config = dict(
    n_layer=15,
    d_model=192,
    n_head=6,
    n_kv_head=6,
    head_dim=32,
    d_mlp=384,
    vocab_size=2676,
    activation='tanh_gelu',
    norm='layernorm',
    norm_place='pre',
    norm_eps=1e-05,
    positions='learned',
    qk_norm=False,
    attn_scale=0.177,
    bias='all',
    tie_embeddings=False,
    parallel_block=False,
    init='normal',
    init_std_qkv=0.0361,
    init_std_o=0.00658,
    init_std_up=0.0361,
    init_std_down=0.00658,
    optimizer='muon_variant',
    lr=0.00757,
    beta1=0.95,
    weight_decay=0.048,
    lr_head=0.00763,
    grad_clip=0.5,
    warmup_steps=200,
    schedule='wsd',
    decay_fraction=0.772,
    decay_shape='linear',
    final_lr_fraction=0.0,
    batch_tokens=65536,
    seq_len=512,
    doc_mask=False,
    train_tokens=205300000,
    steps=3133,
    dataset='wikipedia_en',
)
MLP neurons of a small language model. Each row is named by its layer, matrix (up: input weights; down: output weights) and neuron, and shows model dimensions 0-191. Each number is 128 + 32 x the weight over its row's rms, rounded and kept within 0 to 255. Numbers have three digits each.
After each neuron's rows, "fires on" lists the tokens most often at its 100 highest values on Wikipedia text that the model never trained on.

L12.up114:128151104098108068100133094158120123147171115178131130090111113182151109120184157151128139159143116162083127138102124116122094055163099097161154140161117159124147157077099086135127112110097188148094113144116128189163107078113134141121121170165156116099099131063176124156204104177130184192160064123115114059103116109087136083113113115090170133151126178144113141166060168108162182082076154100122159131107187123080067123052110175103149179152151142105132191093146123123127092151138195120215110146161164081092111116081129128112119140145088127117124161100126125158113120145103151154
L12.down114:193124145148178000104150124093119158119144099122159129132145156127127177121086157151105137093134188135110081094138130139061138163099150000121143130107170101102132104090146075122135109159122118100100119091131123054125167155110127136125151097168117162116109142096139134146110141139176113240121145096139139117135151169155132120144170121161066118145149083155083157199145121135115155145094094117102125111162147162131167114159085126162133073148116139138118113154160108146154087123091124123137162078137154192117131158099105147122142166127100140092144073058146196125132134126107131137
fires on: " of", "o", "ia", "um", "i"

L7.up16:088083144143156120077114117134125166112182167149151121096078098136230116126130146099114093175106139114089130153198120137184195116103101139153102116095148160131124141064136166129103156146147150079095118194080111146145162153158123088081096122212157171147113085129164127134102110109068105114089102075139155127158156068153084170139070147104174097114076085128146102115104116140140129177103115127152128115116097108137116109154169103130159092118159105118112169161178099068107124222125182130114077106116162142145148195113088116123098141128170094149192095148166071176132112131119118124
L7.down16:140171177163130114112145180132097132115114125066101140140154149151098121105103142093155138099137131173121179162080150112120162082123153109089160094109135107071132114101097097152122173109082162168140147119094121157087154097168168137166114115111115143133172158059112163109117113049075135094048090151135131108112143126159167189189164145105181107134086105158116115107166137118110140074155105123117053107114116114154104083086146107099073122100096130121165090119123088105159180161150179124066198152118150128140116087159132111113138124136206141131163208158119094142174134139120207210
fires on: "h", "est", "he", "ub", "and", "il"

L11.up136:145102173098162159099108071134127115157159102159150147133153125122175159095069119137148108081155095194121149144106115145200070147115104093163110122159115139189099095115130058096124123142083098107087097128097156160116183143169174129157100123111140180109126118142126120160130138207125147157178116130161138162073073119079112101086049158126108142161163102130132136146151152068103157075128160086105142109081118113116127112094087094179155135157153124124129072096181099081124147121121134160098125125185052136061115169138162116182078151155093151164164151155173090117083146091115153198
L11.down136:124043107100097130140160012129158168086149114091148071154113097085119130115128087198161132097169143071141127140164163178141089128128133088143100085154132122146120125165118129060154180135153124052111111166100134139145100114138090154124137186115130072139119091156164162179118107110179102221083107179114157106112158157154156167165086170128116065119153117156137144117140136130134158139132134154093091099129117187135106108106130165091135154158146114138124122094133119178112135079145130098171172139138130137169097071102099135148154093068150165112122193160163107132052125121063139114
fires on: "ers", "ors", "ies", "ins", "als", "els"

L11.up359:114163138165162101119158177135142079120156145134170106123084143200127138096139164183122147185164107116138141164080114066118137095103072126150102126096111119120134125137097130099135114118173099127087101137116165095124133156096132139094144172121223108122069128123171144153129140152136139159192136079108117117111152062095156095107128058066117152157128082068098143098121098103111226148089152158121143128146127099058186112084169194102108141122113159109111115151109123124162113139104123138158089169094102091145094113137152146151124131090093085193136153160173165154102194225122074130
L11.down359:163134118115134195084115149134167069128195114146178109153089128156132099130157122138128148157165110148109100108155136133097118170134120105151103123143108121105158118152102138159143101068180082222117081135126129161130169129124132123100159117135097143166130113084113069162112121131109131182133116170139128102098044125160134070098151150203164137133156159081122133193033080136108152108077155090091183092129137116101121126139140132161123122160097120101189088102140104122149095135135097116150128170115090139106146093082182144132166197151079095141073111113081085175122109048152205171
fires on: "o", " Go"

L11.up134:133187105186097131113167152103085129103170116139157141144107119160169099111159111132056127204078138081075127135080098137017104177153181135166170155186153118083138059110105162081156096155121162154091188142137176183120102146096127169080144149116134090162082131128148112155137114124106136097140100071133091145122127151119169108137146165082136165156124062163122189084124113105149137087138115159149142096117157095147163071137125133129155068138147169128123118115155114060157132120118128095122114173067179137122140094135062204116131142161121133156106134149149136111102167109070107106
L11.down134:110156128065069114120161129160138093162080082110142107143141118141150154170149113144116166116184180166092082157163184145088144146167091069125107147095151119093124101153173101124178077133127093190188132139072091090150162187116154117098072169099086136086103126097138145114162087160185099082150106178143137150090136040122068120120166149135106070191124134106131122095138134120121137079116166140173207145100164106096160110151053145160110095105168082161124083157153093155131163152153129127163138169149146112110160104110129116147094153136086100182103119106134091153125167111166140100
fires on: " De", "o", " de", " Mc", "u"

L10.up95:125137081113121097126103131116179086133072154139131142144140103161200196130128125147129155153202129139119082147092082140115098218088153149184080130138151075153126202091216096130176119127089124130087125162143144129153123079104101130095142137123111154108139133105088163133189108117104112118124102136159182110153108148095209100154155108108143120118072150135121111103148143112146091087160145168189157158113133061091156086130109185087166145166184144113113117116148100134118159130123161095059089126105172079156071101122115180108152153080144085093093123075161096083098106142109091116
L10.down95:072173102112077025139128115133185160148140070163096122161111093126129157086163116119073148167227127133142150111082113142133152125093140136105160108058089118191135128156118086155156136128186183082115112144076129120147189120068140145157123163118113137167091140086077111126080229140073081137125150133188136116061076122136134154162111136155117108133132170179110169067126153106110174169141186085149137100136136099114167124114142167124173098132164106108099090140099114122151130059130131128117149160113165083103142122084117112144114125147097083125102122167116149121143157093160138135
fires on: " of", ",", "a,", " in", " is", "rom"

L11.up308:156162082123108156105128117140149105099098138130133150125134112132175176181172194137134099147173127149169132089138136088084105093181158165173122107032075151155127113087153112130159208144147112162161115163105148148179123139126086105122108071104168085191078105137118096186129076107115203110100150118123111132152139104074143125094124121115168115172074126093143071149155118157083151093111108141114096193098207121129140168106099149139130072145123050097159200103082111106124154168090134145130130123084149166105110095126144117087110132141092121118217151144145142070098129119114101124
L11.down308:171156176118157171052139140156150141148089109180133109120131200104089110081086123081174067126107103081143162117141131116113108107097171098135143149135122168125134121098079099196179135105151149112078144125162152140147171182110183083132119140127088112117110164182153137123098173126150047093123081133146144116106155159095178172132152150120121044129129123108052116104106167100143141142132105102101126056071117163068090126106110176121121138138182148163044106131103122122126155123173108122146143137129115185135121164117153141098080119083116122137144132116137174119117231189154138169
fires on: " t", "at", "er", "ver", " player", "ed"

L3.up84:121097157147132155209088157128118123150157149064147109100153118106165171150135106146101118082166089155103116099125129189109080160132120129118126122169132137148068135132072092111233079156122131115118069095161138126108130104088126098096118148116146117106167152162159083137223079081164122110115137189128156174128122139129155173106101125118101137131147144129122090115141093134144174176077118124128157086088115112113194112170116079118150108164116146080143111107114131157085093139096205099134120072195165121076092093110178142140076164167123165081093100136160171103175108159116052112
L3.down84:112087101206077155149122154148186139154208149056106144173132098136108168121195108150128118068124099162139154130158129131100147156101092138108065136138150171131174152101132096095178113121108095137159184079192157099136148088114103094130110150158108185180090117162108124070154130131124152136082140090153164095137117098066167109169147092146136157121106128134109176089060140141132091144124141139113150147105056130116113154131154149135114066163162147170123104141136121074100060152126121120128132091131172080081104162129149090121152153191080152125131109131073050204154122088124155117
fires on: "m", "l", "h", "an", "ast", "r"

L7.up26:101120082093201134108133115121129158134139080114159103171157144135169085114155145203159065143111112105099151140131121096110162099195113106212161166158181121141129115138162046116131110137105195092143177091141113089117131076155154177159125087133212128065173195106150103075109154130138090149100122110163133186151085117113164057120132141079144094081113124142112162142109111093115113109115120138168163128156122123102148163125123156143200174145130131169132144087160167059138137151129123091030091098100117104088135139131127094120143122119179124146113144122104158123123089053124117108
L7.down26:125139089142200087157157116129164132131145127106071182116071103134124160181065053134143141092170080124148144124127112135092091119164098144129156101105126117171126121157105117084100123132199066132108104157122171088150140198159115066154110149148145080152131118090123143187130156140149169146114120138113135101148141124113129194085131101135195182074168175144183128196184151175128124089149144105110101085137087130090165137102166124101090121210153161116162107146096140084146108098140184101138141143135085092138138125118115111130092097139081101151188111121126109086110122137038079072
fires on: ",", " and", " –", "ed"

L12.up293:154096096097129156080179129054132073178105111129129131184092057143149138110137181170113135133115099133112120110187206076143112199124097184155080103149104109088122145137162132146152122049118085131097174121145113142116109125119132133145082179137139068143168118156146057163140107151162161161046140098051121116115108102170159082140106101157111107168128149098132182156124156143094134129174161081176147072171155163119154158147115106127170189128165122116207124120087145157078093126132097142134136076083131103071103116141136160142165118110134171091129111158137111081139149105149134122
L12.down293:161117100235133204172111124144117130159122116110129132161125107141134118142129148154130141169159114143087213099108168138115114114189182083059124123125135108082141138126143159151119081112141157158138121120147102170094106168092105137079202143115097141178139084223097168155087112137139136092106089104086033122068154126163185133156149140174079174137084108109170166112099160124131134116163181094138107133184122137140103104102189114119116088149165124135140164117157117110143130088115090121059140151144138077139120091106142127168100079066117115157117085150110094118064115088136125139
fires on: " (", " \"", " e", " E", " an"

L7.up7:037119177139134186134134123085150162095124160149158149148053094126155070107153153103140086148123129075129116152123145092101154179155170134151179149109153084127133157157219077131187129165113139106143125132110102190179092123089143130139117096078159120129088127113126095127138141170131105115132173135150125100126137148115161181190137088141127115127186134109111129077122087164093119136150121103161106111111093178105160117104099180106059105112164119147053094107094140104159147153226154099165084188109115162077075112091131107114055149140071128113139144164145165088163142141111122159
L7.down7:102111138076192126115170138099098143132171174082157126084111079099141171124075098067140169162133126145087122146109140144097123115135160173165151179159125169107097124118140173094113136102107148120126118150109147129103147137108140105168066096123088182141106118100138073114045130108075138135078169128175114123201159127153107107090109118139112129137165132035126109098166134155086157175120178101092147091087099190154137136122085137178126207106139151146149152174168110142123102140151138116155127193161137067121166125151168096142082157152127142059063109105080116120182120154161179069
fires on: "==", " of", " G", " P", "oc", " |"

L6.up309:129111102137171102067085130123150079100091200155156163077119219161166123070159161162125092124133111104075084083165097148123165186135145146098112108156133092097107181117186128123126085089079102119109104138153129152155183064133166127080132147159149168110123118129118085147079165145068129087112108132161103121141130133121112117103151124152123183132108119146126126107118143160125073155169186140101123175105099142139207138133066151132160115107124140120088088138129146180133188090104156113102131181071131114166139115105125143129076152149124063135070071140060191125147183180124137091
L6.down309:071137098126095152166110137104167114176115137123138182128086159131102134098172136132096147139102095145115106073094162198145133130121151169160067141134179148188072162178117157127135091098101082156114078149108156141126112114123164143069170204103167150177094113163081110142101127232124088150175100121126092115116128165098109156101179205174095108117094159086182102105082134149138128118124143147165134113151158162156121132131130075105161149152159096140098142126132163134144144076112066134122088137095143110124104116050131167121047076193133102177090119121127102117152080130109082140
fires on: " in", "'", " of", " on"

L6.up368:077038180180182150117123123091142130158127093089112092124112079093060119197152155169109132141127145107111096100160172132100135104143195119129105094188113132108151090136089100113169117115127136074119143089097159154092133125110117135118177134210159096090072119158099109151118108099186166152135133159151157184123042143118122211167115113145138155135155104141137076124085171123130132108138095180078149122154172131129141067133198117149083089149173177121091130074100149093124090199116142153116076118151118120086088139160120143135167134084129120120120100169172127133174134158097110148
L6.down368:053108087112178096149119104112089103106117130160119129147101138112137108121108139133072111115089154124184118122132110191123089190043151110109060165123070105172120127103128130179121083107090098129120125166142109147142138136140087112141147102126155181214116167118118046070206159110082145170180141090172186122170150174114135154109163085126120124163123122107164155164120087066147066118157134157137116110091124135141123115135120154118159149092099113088152092121155090045147126119137093114126168178192141153150176115092122152144098144191102173137061164144109113117106132123171099161
fires on: "k", " P", "op", "ó", "m", "an"

L3.up98:057152144169148138173154097099063147172150123137161090188144101176160100160150170109100164102092121132178092057155113131122112140052157047124180150105134131122171160136162142152099161097102162183152131146181132132095135100070159096064154155145127126152088094064145124119104177155082148123120082108131049121136111106152148114175145176097086154143133083060151169127086104148145146089142161202121136124103158128086089052133127128160156119126116123127135146111117159139178133096091139087122145130137152106111151189102169099138148093125093125147156119095156178124165106105146072177
L3.down98:153113147108136157135095146146203150125119122139134189160098133070046190109085124109068124139152077101063107185126095140114062144144121105116115126150151140148113143155099155144097165143206080087152124137150090112147100130206153191092165074065065177098145123139152140122119158181153148132147105217120169142097082106127121105087132119090164110124115117113174099127181127138154140111131154140100138117178161140139152140157145178117111203116180125106048113183106102154133092148122068126113108149143138132141114106110092178107106163135152100142096118137105120127046112096090103141
fires on: "in", "a", "e", "et", "h", "is"

L6.up185:138152146107077097115126155168104144150147170172156162084111098162154161055140195126112138122096106171182083121144114159142171139118128082143127160121119173140140081080102084116166112095114177080071134166068119089082183143124099083181127141127129130134193110122095094071151135137166074133116156069120114168108100115108119163185146149083111100142109137141106097140071186189139109162134141120210124137115155157085162167094161145179105094099047153083097086133120060121122141153075194106122145150158111135113107171158122101150139076179128129151127163158138149173131113123149097135
L6.down185:104147096166146096097169080149151046160099074172105068152181169169084129135094192136096131119091169085135144134129114079163150117096158081104187130121095099131120150102104179128097149137118173119121115109139087152111161164102174172172134145147096140108116165108147149147155164148132130087122091060156127128142128107096211112159108157123141070141113110147048147111124092126155122123125165098157190124110093119102124113142186131139079122151119111110167097107128125154126058173062130166118145097148087158160180154153142071116095066112139149098152125205143172146150149083079090188
fires on: "ad", "az", "ar", "and", "est", "ud"

L7.up249:122111155178140147122121105086096048169076126125133108146110128113144152152110185167125139122108104129109132077143130177153125137172098149178168119092101142098144188144138119119147164105151104074130153103106161107146157043114144158086149160110164154080110169162084097166091048161150144157102168081139161089121094134152148129136128112078124114215126138141193133057149102146132129114150102129135119080112144157153133126188143158167117093175134118170102029073125099169090082121107129117128089124124133167156096189158108152109076085137070084113131096220141130133155149170106129121
L7.down249:147131142154138121151111152099165137114066138103116116134103048195070151137135089110168136130152103174116068131140127131086133162141134185162084097127176166095103140071195140092096130124115156104157181116129101136169077191162161116118105146113101105142100157090149162091134089121125139135109111152084123148208163138088102163075155145191167162183188127169134105177119193128159129179087122094108109110135116077115112067150131115045136128115143180103096088121130122182116066153146157108167134151108149099124162082141099093152135095078100153120158058128161109133127155134089127186
fires on: "h", "an", "k", "y", "z", " K"

L6.up118:100087103132124151094209103126091108171083167095109077089099114146114172187061152106129132110161141153155127174084129102093123135145176057125127147112142080098127103131185153120066081108114151109132159101173089175214174180128178106160130134099124091175110103085121110098149126138103099083106109092189112108187124097186107162162066162132113144079136131136124132156081125143102105140128127160145086110105167139132144065131132110149093181111148077127134120132070147145088188163122109149162192126170165087166078154131116093165111173145154136090130113088180109148126104150170159140
L6.down118:160142150150125210155070118141115133038193168158108079172120094127111155112114108129136146113154101161128089140130137155137145129149093102101068189141169164122122111089174181160081178045110148157098131109120084108160135135111130125128148085114172101116150151115140143161139164140179093166127144171100088160150178123073137116134096140126115091138080173133099045103097124133125127149118147135090089085128148132121137083120213073157049109153109114110143123096114134121145067088204120119159107183165089144094151115147164139100153130131121107143156091158112073160059137184149150170
fires on: "h", "e", "ill", "en", "all"

L10.up168:101106073116158101087186135118164068160116147142142120126133102127146166105126142179130128110125167111100139161154143101163165132136135074173096151092144094049146155150131122110108125099094131171190139101129126153126085101170139115109182115137093147159100075118104088142096068123140189131200134078168134117106164127119112165145148122125130120134137177136051139106103143163165125081172131175124121138121155077104109107118057100164086140193093117130154131199125188149101126167103059098097143099090126086071128119249097163139157084168127148093090077151116115089126104080135155130
L10.down168:165088092139092083106131107166094106187131107139156098111067135064111090169048152155181060181130101117138147133147191100097109145145132106214131125143146167091104131123127094115154073099118138148099106146140080149110100132116162111164074165144132151078167088073087153073137147127119151151208109134147101120160146164120163081131139107157130112171179181122100142136112113099171091141130078090145099136130143184105138140099195162115117085079165148129143099104175068154185098115092144124124061166140122138125163179070154125146160166132135103114106087101113133187151097136134165083
fires on: " Y", "ot", "y", "es", " included", "Y"

L11.up144:145129075110057110092149137079090071111143120120158137103106118082148107109131124180114127136125150138141110118109120120101141168031118075175176107166101131115164184123093137136199128072155159155181111119121097171122168160074159086115164081122114186143181118187148110121146134141100154164155088119164135136147172133146139115108097151084151117094128148162075150127191157067058148108119204180134118197174146112152097163169167116154129125192129081131144135117098109129119137139093114176159122109153078089111126122109133124103177090131171140132092103112107148120101058164077196120
L11.down144:146128127115146167091114108182112139167149086143117110169126135148194074119099093088204154094155124089179058109170145095121152116144163052127117108109121146067116145127139089114068080081126181108142127169145112150103162131098129114138081134141079079114068151102123113076083118114091108104138094078101160144158087128178180104185135087106139179141097085149056191142131127154166103114133157145153115115126129149193094142113115133183120121147102111178136122160190137192113123133095169123172164189074135115173169145156164142124141132113123088110113116228146140119122127080128142107
fires on: " Y", " S", "j", "ot", "R", "ust"

L4.up334:146100175129162076157123145149133149097137088102104166110138103133184115125161177111176106061155132095143090138174119190135104135132164144119139099155140074116174119119161151124191136107163133134139137136213132132076180123108137091097101146126139133167159133117140119075184125127149149159142137088159158097139172054115217189106105176095108115095079131100091120143126091150135154148060159105122131176072111126079159152099144077088119188070180136119153129142119125076121167072086180115140102151076087124145198132170155103104044138143111160105116111084109142115126100091140104161
L4.down334:090138133126148154057144105150112169107128046101144126092144154071109094151136083127159150155142160137152058093130139084177159106126109069159101101086137072168112069082144127136157109157114155080186160074121168208137120111120197152154102063161205126173165139146131120085113139140130106100188104122121169166142185179104136179147151111198115117109120166094118117176093099134135071128159121129136085172104136114104134169165162111155104115125170134123146131109121098095171109085080101120176166116103179116151206111150116105098122091153101132072129089152126152107116099091129127100
fires on: " ext", " inter", " large", " back", " took"

L7.up355:144150165167126150150151105043179144108075140171132085132125146166144146152110180152104185095130134149117133139184127117091150149132166124095139099101143134131141140103115135209093149063102149161076146151192102139133145140113183145153175113119145125192082114081115153092074136151076101113105162069168115088139161103112166122079119204134144083111120138069134216150115146109044068105134124166119155130143128139080141138167086108126180158100149082157183095133086088060120131140103131107134149119089101089180113132168130098156067105125146142129118085107157158178135110161104130162
L7.down355:048101110135083143126145172195116129124176149120129085170165097098165167172127090101095102145181138119134096141107071177144100203123067154085130100223117135137167125154122085096152190111135118137117112099114117114154155152154156145137123130160150133132086104138127130146173081166139136136175110144162140138128084119093122155092158188097069129045136120089082096082133092094114130165148097113098112117110101139145097162177140156145097105150060113087077151129103150120176160102184167101111119140152191118120133195130106208139205119095143125138106139135097078165119106137125071108
fires on: "e", "es", "h", " sh", "ith"

L3.up66:144068091112092146117115114125104092090125118134057169127123167200083157077073148057130111139181125141129148129143197132123084181104076173191056120120120130117158076131093147104133111149133169145137105038105178089058140165153102117176110119148190156111175143146102086098160097167163150118140167103101171141189117147103099138097142089151138163122106175157156127140170143113161095114114110111136106124086171127077163101130069127136129140148104155127138148118103119063170171131145126154136118104179126080121152068176152118149070122168129142122142090134175107163063129166106154127
L3.down66:194100115164126105112074101151158106136150114144129141080131099146103145081104091114105126161149122158079056160080134100139178187087108095195092169136154122134110173122099139119044175095120102136147112148056131127090095172118168171090177094128150166125126155132106191141173180139182129130138083182115104110147111139136124095096141087081132125152119176160104122110107159200142074077098105128138125091145160123191047183169130127135124147180095136120117162124164125117159100137163105118068191106125188092173112103070151145122100141100153177145144110129111128095075130137165154112
fires on: ",", "e,", ";", "1,", "3,"

L10.up309:143102108169126121111164114096120111134129117142073114093120114157139082129144101140125137090110068189174151111155127138100145111108086142078108147104135145104115139116130080146094146133177126156120158136133055173169130188120179139164110085148129139168091141123158167089140095079081112138101127076114149152141191167126111128088099136098081107117158115087172130133149142129143110124123162083178101078138130113072113179156118154166124177168098187124248122086160153047099109127102127088179188116130131154112109178113094095210095157181085140086168056153151136135133140140139061138
L10.down309:113168073097190083105150122143101098131147170127167165079147155120109094119085187136141178173108169137122117069148139107075123148066173252125086179088166142134158094097120147164129189119131113134191124079152157097192091160127119174097137121133097177154152108143126114070135146169106115101091133116166122064118109120096133088128152095138131101156116149076132161086149151114118133087097099121093136166119116099123126103111044148195095160193057092087138124146122109134128100158135148111168115093144144153143085144133129147149140109089142156143142130116113183088099082190109152150
fires on: "st", "e", "igh", "h", "ro", "ight"

L11.up226:159122077111140059142071167079116063205064084166138073142109117130171158153106100152169122139157097174091138148117128138126133126156097135128134122110103120166133090169161060137143129097125150153101109070102136137081157152125144086166166145127110055114145167071125102054170145109125144164109086135111167110109107108093181071178103149125133119096141083097129193136155132117146100139157136171142137064118133105114161124138131202102171092126191112096129087147093168105132125082110216130131095139099073125114170099160099143153124095146128112145150107135231125144103147128156169155
L11.down226:075154151065103005106138142130172137138087125168109122125104123118124103183120126063115155114128122080121147139125104161113127145155084195111121120088164132204164133169107132140135185166079151081132109122144098180129128087133066105162121137147119126123121115084157143087166129167088129232060150154151086201144064101127137157141093102156149135074124143134129141119165150111173129130098093118202081136124131133117183130164168161105170088119173112116082145115120141111187126163138110192117166158084116119117131053135082151114135144169101082141127120103110130154154141136105090141
fires on: ",", "e,", "s,", "y,"

L5.up172:116120158165127087183142153086129171080119131113137145144110099096196157118128164110135123074120127148098164108146090125110159199161139159136092161106134085130130128101197097158080140112053167071107141155151102124181163108133120124166132063082127128089065140071123130121111105133143142184137153155108087120138096085107093155128104103142159111134102152181174105181158089201128157117084165113141119176118097112183104110056118171156092113132112098134048098100109141089176157168102098146110159103142187150100105146137178132080095123092147203120177092149161130098191143132105103094
L5.down172:155132154137170191096116123095148148123165131140156135134110128094184138119118160087070072118117118148157095147131100098101097144148170099134154055112103157126098135167160169121153104076143119112145117121139084133126089175108100123121098121126084148146116130084071135099125117149122160123097206074117110113121104142129069203126161115094106155151184076156106087118130176134121088073102101131071142074083179109164095119116107164080134118097165144113136118115108080181144153133097156135120146138198123133141068138149186127173140175109181100130057130227201122174204167151114141111
fires on: " |", "ly", "ud", "|---|---|", " G", "ver"

L3.up67:115153161124118066120124107122186067061110106119109110117111167140150117090138141131151165083114144108102098111136142118139121085133171151119128175183148142153146130172115097102107131118152115121131193153090099112128127131137186132123127161109149145092147127167089092145113148128079127175093157127177058120174132086048095109127173153094157226106072059127114160076177170157074095117150144166107055165172101099141103126110124105117118108081121136146113096130150101158145155094083098107125218179131169116175138205134134127135088183148159104123143059118095149184108140103125098165
L3.down67:142158183111140134183147095095098167119137104180106171125101093118139123120166180140094166116135115191153123146046145155105131134114112103119063104109136178111077089100136134139095189090138093105142092137171103146148155114156175150116130103093155156096127133105178132107109104191080148135131107127165113167145132149146107120172158099170144203077114135062140117110081141123102099096105128089092140140133128117234140223099146156161147088116133070165119075144102124102102128149161099110107125102101134184152057139083117132183128151122064139087111168099109146162099127110172171060
fires on: " in", " elect", " on", " Ex", ".6", " for"

L11.up338:127179123119146112089135110090082063124093163120161140127152138168102094183142127113091088113059082108076153120134099139065110169134106169138113126094099105101131109134166142168186111146127206120119122188160105106089109139104140123123108158170187119164147132148094125166112092111114105124125091096156093104145110118142136121118145097117166137135135119110117155114154113032163124043113160129126110080023119150153146185151114144128132103079119196121125195153183118098177173158177105097096133127171108172162161125101152119107124137181059165156142137131084104196159164175132080108
L11.down338:143131095091157186146117152129052179135140149075132107135081153131092114141153132100110168152137170134164113177182164090148121175082115127143160157152168092071064079135124129103118149094132062092079154182162102113158095134179101082120128144130130077165142124117156149115159160175148105061106110124091183157094184143157181161135128151138127082153071132116153093118103160180115064177079128138115079087184134103076174120088099164179149139145112109112174146121093136152140122168165166164136096134166119088102114103125172062083103099137143144093094173138114143082128107129163071113
fires on: ".", "\n", ":", "=="

L12.up121:167159074163134148134108169127116157193090161115159164155110125124181166094166146151114088081134122135099148141153129137185120117112118126090144135120164130112119088070137149155170145130118164153146132099131134140147140186109139103134140125112150096110099127156113113154125083151072108161136159122088146150086151060123164069169155118115171091134127151074167065139114148065107142083123141104165107038172133193144118096082173106121088099160117138091111141122205133113121143130065161164146124074198144053121117131169036140167140067148129164139066133123173114063176135158086117123
L12.down121:107169180140069147109159189148138092149168107108152064125183117100113104210175101161121057104098142118156136116082110117156127175106120045166115169158121121070110099098156128121116142114121098111119043140152152182081124113096098112185094154184099136111138105214128165104107107065132154175150116147163113163141123140113091100115170122113158102141134149164125138179107127133076179180126117099154134091110111123116163135073108180154160153128149062164170133135116152188122104140089150124108163110143140133131131130221119152122134117091172116138122091062106094153095108104087140081
fires on: " \"", " (", " \"S", " (A", " \"B"

L10.up111:126122081139128098089179132166156155129079096173162133130132082103152124149214155196115116180130089084117137096108128130092131102137096139154153104133144121112157147085181196076123148079155126087107138071142118099082146088131166135149161109167160020126125166139160119128100118148145167124148123104119112152114168128085141107159129055142140149112112116086133132140035151152099131115141114094125051108146160107111128125192175135145138100161109111156184218144118164162148175152046114128107145104097176079188140132126097144127159121157111129138122112145134069037136132113160121123
L10.down111:133185099095100147119132163068134069178163116173128107119127112157162092149120187146071069142131120106081132126155086118130189078132147101079059198085130121120143106126155091161116174095155053115128098184104186101116175167106167135125115122113058144186111206130121105141149112087148159145095152103064074161064178077118163145113132108150174143161117124150141121203131138108161158071148130156173164080107109145131099175104115125109128102126123119130122166107103122123117139077129132167149191132163137162128117094109110174149130126121127149125171031147111104121097087142129130106
fires on: " (", " t", " "

L3.up227:115088101109111133108144119173151068127142144149151172110134105082069116118110156138115125196137148094206110095156146181166090087120139121106106155142107188178098154109138168083138138163128160126109086094121164084074157116156052108149137131180113159130093193131102094160139136117082171110101105108191173146132119141125077130143152083115083109194196176095136163102156096075132176175115146097119107152125177111090162181081160148068135157120164168105124123186134080093140121122145094082116085120130055127197110110135177049134109123152140121131153111149129143158102082138107113140
L3.down227:121121169143093121130105076129078113118117088112111128100115142085137103142110106146156094151105133111135101132121116133158128029164179113104177128145128137129105099130142183058138155205104115121114135109157150118134153146081096106131171095164112128109116167157131111171113156144159180121151159117184159081132161083142136133153165065176115129185150153086197207120133041102117121160148139095174101106169113138129168167104177138139070114094151191123133120206073122137114045145062125115130166129101130154122150123114112091126170063176143104160126100196100161096073112154107099130
fires on: " air", " music", " pop", " ship", " rail"

L3.up224:137138072078104067066119158114156110128162132172161195086094156133120140145191095108195169117082097059111109127083087149131120132109124161178113130151144114126178115103099172085185117141159120146111079094122129106169071109175138092180096173167118111076120119132086108175159141092109120134115195120117114145124149127117142122233128161162188090102095142153153086123148139157079144096153099108163088093114132132110116213090096101139122096140091115149172173174097106150152137103142140096136125140117153110146117124134163198096128089155128141093085081179108138094104176185124165128
L3.down224:136149106106118132051095166150117136140114164115158135072191087163132157115163166065118087104169147066123138121107095107075104167056121107130184180105122173120113167127131077153095176086134211110078163128089146106168178116161113183178132075126090115138151097122136129089199148123119162165107144140073079125107115125154109080145107112154172142088117118181109084120141139166125155155117152119126094083166147121125146177124149128125085153185147157126091141138162135124119191115097167107118105163091179136104159099138087167112133094100182116068117099125198116163105117077119080174
fires on: " of", " n", " from", "ple", " t", "."

L12.up149:141140118119121019131161161136118072132107094091118153153105158169179104150113127123123119131167130112091207071133117131123163136111089105140125116184184084149151071165129085124181112109123141126121139105110181122118166097162135172180186119120112081115152120162118077127131099132098095129076100124126155075181128147171155133178168130134195126095027168102127120108130132112101126115069102153126143134144175125112247089076101164157097115147171144153126135110159117108162105152169162156065117121142129074103127119116124094160073086168147139168102133128145151107160142167170157086
L12.down149:114153166119156000072079173167109157115143165129097133141186113139127152135149151086131147125091095125090137100172110077137132119169184123084134120120111159172090184097144154118110146144136131136133119182064145129124165175194138153123102111159135163116133153114136157087150070140088129166144115135123198124137124110058104140087104147094145091123199099091132097187141149108143054122119134126197113109124151142141122094117174133115169091118138090129111107114144088103167140111107116164108113139179106114190160115131121141073102147084140105130133137087184099157157122070150119135
fires on: ",", "e,", " –", " called", " of"